{
  "head_dim": 64,
  "attn_scale": 0.125,
  "doc_mask": false,
  "train_tokens": 766500000
}
MLP neurons of a small language model. Each row is named by its layer, matrix (up: input weights) and neuron, and shows model dimensions 320-575. Each number is 500 + 25 x the weight over its row's rms, rounded and kept within 0 to 999. Numbers have three digits each.
After each neuron's rows, "fires on" lists the tokens most often at its 100 highest values on Wikipedia text that the model never trained on; "fires after" lists the tokens most often just before its 100 highest values on Wikipedia text that the model never trained on.

L4.up1316:516481513531513511488535488484507530483497509484468461541469485486511509524541531473477464497498452540554515515465507527524516484495493556513530471481492526495513480481479527522503519527461530480500527484522480504519451489516492479532503484553519472524487444517543482490521462507513519481497495471496472484522495528501537496505509476480539489510517494517530480514510503519536458473518502515500518517502477497532541501523556523512481499508514490511502486512546535545537496509485450494477446445521526473503517523468519468475524488507485487545522516499532475511493521469452523486501456505476526521511531502486502514473508539490493538522482510533475528547451509474508513463494508510497486501474523472513466511582480466531444559496538511511544518493488523472501471526515456
fires on: " ", "|", " |", ")"
fires after: " |", " ", " |\n", "\n"

L4.up1187:519508551550494539500493469476499468489488472482504489517480551488529496495493559511518507505493544482504497494535514494475476484515482481509505522530520514495492480526489447534496575492485484483507519529472514501530499510487444462543533520444520454486457536465481514501488475530496484499495483481483460540492481532537490537520521481521458495460509503470517486521507515461449517484466529515504445489508526543449485514487523500513518531523498479494498499449507525507519471497454528472553521521461510570494507471525498499527491496522479499509501516509483473448491470438473520523495513474496525482535492455492497505486516534473467516487442548495509481473505496531488476521466512483509490477479483545456503502495522518510484499445511489520504519470509498499533493516475520
fires on: "-", " "
fires after: "0", "1", "2", "3", " a", "6"

L4.up788:487548525499521494499518514511473440527459523456488486481545470537484507527526510474468515545498493518515484495468516467544489510491512480514497475451486472491490524457491487466490531459522488520495488483464513491524498486507529482519505502500478497473466532471513512486470502499479456510466519487504505498521523495560490490522483477475540506464539473541517475543472478523494516470524507506518489549526448438462495473493494491459585488445516489488499539507480479487488541532475547497522518532470486488488492523497519491527513548552501481454526480483485489511524521486492509493464503503484470526501523482533463490490503499568497525456507500498429501436513472469514477469487479501524505529496540545502483463534529499497457537497508498500550551489496535516534518485465498
fires on: "202", "201", "192", "200", " age", "187"
fires after: " ", "–", " at"

L4.up1114:486497502507495522498511478520506502472489513485443497452520503482498491514523524471554483459494470478487494534486491489483503493498532539497472438525475492524510546475527489538503532504487490531475504498507467511489506523535520548504488484524519488483506465537537495524481509521504500504535471522492526460457512485476501509559526490488507476473491539479527468514533505538440549523492491514489540462498519568521506539525499456554530512513491513507473509498487459457480466523495496488523492446495485462486521516533468512505476538537516473491480483484567539537485525511500560500492528451498527427482475487480543503542498484484480444505538504529516507468485511514491464485525494519456470539519482479474484469527462489545538507537498502480518484519485507540529492509506538
fires on: " ", ";", "0", " |", "2", "1"
fires after: " ", " |", ";", "0", " —;"

L4.up292:533515472505485530477545492437555562462490437511507483481499467510541522539470532515500480571497466479488460481515493474483500526485505537522508509483514480504526554445547480493517540490492533519447516505496502442479532474506506490478499496473549493519473563510546477481480523526529500460482465535464536436462478494452509495543502446504468502466509476456499488511567508516515539511483506472472548479489512532498542523530470479510539453521514545444485513459464495449494471519496527479521509538468503500528502507496503477496481474534527517519501509478505506514479501499519460504489477475514507474509506532508554530485492496473487509502464507526511502501531513488528483510538511494495522511500552550526500488502490514466482509461499513513531528524459504503534536480519488
fires on: " ", " |\n", "0", "2"
fires after: " ", " |", ";", "0", "4"

L4.up1775:525452515482478482505528493514487524486516469521470501504498509531471439509528508485468485518528543526524499489508515517517541506495526455477494474515511478513501468458518505514486523525526541541514549503462488495532519471487504509511509505486473498503464532507551469505495462526546463514499496509505493509501497481489513473515516510487501555479481531515523504488516509504524529566524469471511521527484519529485542467530509478501521494544508493554413519511495517510501525553515518494487504511462523456514478506505496497454507482553450521464441526533501478499488512497517494482499523513470533481525529503493495501551473505494520518489473469538550521480511495511529529475500488446531510516512507521480532442456483486484502523505452500498480501527482515477531480470505479
fires on: " ", " |\n", "0"
fires after: ",", " |", ".", " ", " of"

L4.up1597:481492548492495483516456545522490476501551499525519480487465451524531485486473461499577496495439518490527477489520497506462507502507485526470518489511517459475466490494524460511520476463495507453493521490503490500499516465530490493467493470504467508500473561506517521506527438481476520514467491465505482488505474502462521525533485492476549462515568507497497519508512526498516506481558516510465504469500522508477517499502473507534477529521488527489507486483526516497521473502443529530545500508520489498520522492524454493499505482509496475489501562518493474515505503529506506499544484495550481493493489489510485467514508509487499463470507482509563507488496485532523535486496426533486531456516525531519493492531480472471483532478486575482499545522530489496535520488571525
fires on: "202", " ", "201", "–", "200"
fires after: " ", "-", " (", "|", "0"

L4.up1255:493513513451521543466515448477467482486490486505449526483487483504546508528508530500510528487461512467479527511508515501505529475475466470507504499518528504483497526502540476477493520551514513512478512498495487500535520507504515512519557520490485499503464508517507533534510503506475477511504485532499501490491483482490478490482518490515495492485484510561504498503443517497507503522447490518463489494496482571472509480523492493453536499501514520557462551494458509469478495510520516514499484547508517476514527480474458480494506479503545510505460476506513504516473519549509454513491489480512520507494507486519508459515489520515530563475529475464497473477492487461508495521483479487503467533467487499542480494498511512518488492504484514511529494507518474467501538457489460
fires on: " |\n", " ", " |", "5", "3"
fires after: " ", " |", "2", "\""

L4.up702:529510509498504503514500523487468486478507499477507438518483518497495488501518496473462467521510533511540529497448523501504478487471513526542510477521472473507548504495477507471519521493486459506537507484520485457468513492553491502485453521493456494457507510505472527516497454474516527459492503505502510480499457509509489473569488477513500518488493522465504472511480504499496515533514483501456494517518502478505497464506506519511504492516488488510517536528519523518509477478530516495477496491494499513493512464487537531519479507495438514498449490492479467522486490535545478496488538513459503490502469485503487505517506509495454493484529528488526474544499467461475510496485485558493481504498501510539481474514503533502470530578447529487485507504534511428517484523480490
fires on: " ", " and", " (", " for"
fires after: " |", ":", ","

L4.up2457:488481540548474508575497484502482500503477495484499434550437520545501484478492458491491504467502493509521510471480510519504498529531545509515482521553480507542491487518517508515508448479513497533501509491512466454490509529494501484482486472501506505494500532447485493462489477522496483507482497552486542473518496532491458486461516469469487546492477499442513515494458510477503511502493501502532451505511491545458503483488484480519477491496550496486528503470508519519517558518548512503505509465525492472483474511502507516530527477512450488486522479500500534516508509495505506506539526519488479509512498508539458516477472517522513537549516491505451516527495515477521472513504489497508463458493539535469517509443479527496537468506522482499486509479481484513529482508524549
fires on: " ", " |", "%", " |\n"
fires after: " |", " ", "0", "1"

L4.up2497:517495475509500490509481559501528457470504503504481515523463554452517505473475518455498515480490496534520469526500504519520533489489519532495528460493534485506489482501506476489500509488492508485496481478510547502541489448486491510464534496476467504476503496500470544507541442512507490417526488490530510504498544451494522526487512492534546485511534498487534491520533488517484510515476519484509496491512526474523509501520468490491501507501482468497484527509492534431522523483470526499490523501556509501499542484463501523466531472535499487549460492533473456535498546564532464469535519531517546508521502472519544481495528485521486484494465487504523501524507450480531482483513519491489501512497520492469496498487478463486507525471471506538487502511496528463482512505475513
fires on: " ", "-", " by"
fires after: "-", " |", "\n", ")\n"

L4.up280:508477495517471474488469485517462502503461531480515515512503457513502505503490500506466509467516492487501541490507457526528576472480491522520501533511516497463498474498544488515487535508459469490494506461486472492495571502519482536523569471488491459523502528475541491515525472481485491479485480540498452494500459549530501519489507502529570475481504516470529513494478461487493484478502481497512471485526466474489530519517506511460502504471498510510494522526473459534504502534499479535503559504517496483459472498503486486512553510484471548492487515469522504527509428494428534545477440538513508521479502500498511531446480516494484476519492518526520551480507537532484498482496473459486493479514484507477514465506514517488479520510516517530501524482462532505510492470515518
fires on: " a", " an"
fires after: ",", " a", " of"

L4.up1630:507574485476541519473532481492497480478514492521486479484532495502550450518519509547482497514431450507501516508520547510501520489522520496510532544476510533495522519526508528487502504511467504480500539500521499486507474477491541484524526460530484472519458469496506527523487491506539517533449493506480482509529517488465493456541482537503494512498522486512509469478503488530529521462514508475477539454488491526452511503523521552497518496490501555500471480466485499475533502484487509481481500534496519516469486530478495513505529481448486456501512513502487519509443436499463542502510503504521492502483544552522478467486499509521469511514478562471508517518488511515530516503472491485556483459494529509491493548554461471502469515525521549515537519522493458499517501499526453
fires on: " the", " first", " "
fires after: " the", " was", " |", " with", " is", " for"

L4.up1608:495480480485561469528499564515519562536487478462509501469473494518490484497577495472516512492545534577527481472496495479455501487523535467510546526476493488448486482512489455494478486493485517497520509483498502535497499476521521538451490494490497517466526468504501477485523515506475528493505538539542489513479530505540526464516484471508500532513486456492475518502521486498496536501479522493521530536488457480489476499499477523483513534540526526487486511514467482505494498512477474492470523498488506534487500505468510518499461511488479526480489514476477527481486504490506479490506529527523523559485508468523485503488518483489514492464423531459453536466498492477437467466531482495467477504505500480534519485502504516487512527519529480490494484500495469493462516454502479
fires on: " ", " after"
fires after: ",", " March", " April", " May"

L4.up1474:547460471464526494476479531524506460500457508511483477443510480509461485510506473483498460504486514499508522495497523475505450501497497474488493532517520501509488478491544501549532505495519524457532482512529567515479502554520495464501478513485485495491544495501513525476482484466514505495497522539493519439486475490499491512484517541503521477498525479493456499473488494528545482517540497518477486498487481513524511538513517508530486504489497533478525508532537513493519500473502478488541497523512539519520472500491489491462513482478435520504542512529456473556447514506515486514522487510497513482485518453490523520492488573505498482471502504526544498489459505497549509499489533468488517494525508547543511519475531472487525508504503472469508524508494490501481526529486505
fires on: " ", " to", " the"
fires after: "|", " than", " similar"

L4.up1576:498528490518551500511476508528491504497462465469486478487522509506498459515482479504484495504537544460466496488498462496503520502503552478539528499513544482526539517507516498539461516524479492453461473458482491502454470478532499498464532482539482446489524479521453542453481527478468493475523463506559510496525498515484525495487515509496480515480493476537504475501497472489487495502489483477476494499515495528522541508479511555505475534492511471508503503506536471490489484518522511487515508500542464449501544510477494472486558520523557482490498526507537490507475456474483530454519500472487511501517503487505512558480488497478532490493446502518562514445523457529539505499465519507510501478480505468510486458508480517511506534498517524499527508505512485497515479480492475
fires on: " the", " a", " an", " "
fires after: " as", " was", " the", " a", " |"

L4.up1958:477492503522492499490503508476500493473488499508535422546502547506504518475468506500505489507487498554545515528566476485489496477479517442492472470497541497510478505527464536515515489472524478535517518515539502533501528521502503472484546515512482461470476573503505498502498489487491524509514468515514486512513527500489502514494510504538529517515492471503505532513496582506518487483496495500478511539504513486467500462519485478497496522462462517508483505534489500496466520498511497553544508486501463547469517479483548538475483538536464489486515512489487456548523542454494476502479483507464505498501559443494481514474462509501516461486533500524512486517532524516516520517520485521481488488480557517505519464488491485461551538520545501522500503518505509481509468439483499
fires on: " ", "201", " his", "196", "191"
fires after: " ", " from", " in", " the", " of"

L4.up1411:500518515517473512496497511510474495507480536546510496495478476522493496473494523501538525521480516493511475504480526532505487512553462515491456462446519499533485497491477495487491558473503493572534505515504502494507506468484511483496455494551499506507533489497547482512523517501530508475434562549520451504460445551548510483507504514490504542513510538511515529529550475521472494474528507502491506511462523486505489502511498532483492545517501455458508477502536505542531476491511476474500516519515507455553491547479454542478490513486491492537483504478514516498512491511516493517475500476509493505548520467510479487518454530498492460471496533522489432556531502460482457532500487500493516542493499511527523473508492495533470477444482459489517496515508480507505517462486469
fires on: " ", " —"
fires after: " |", ",", ":"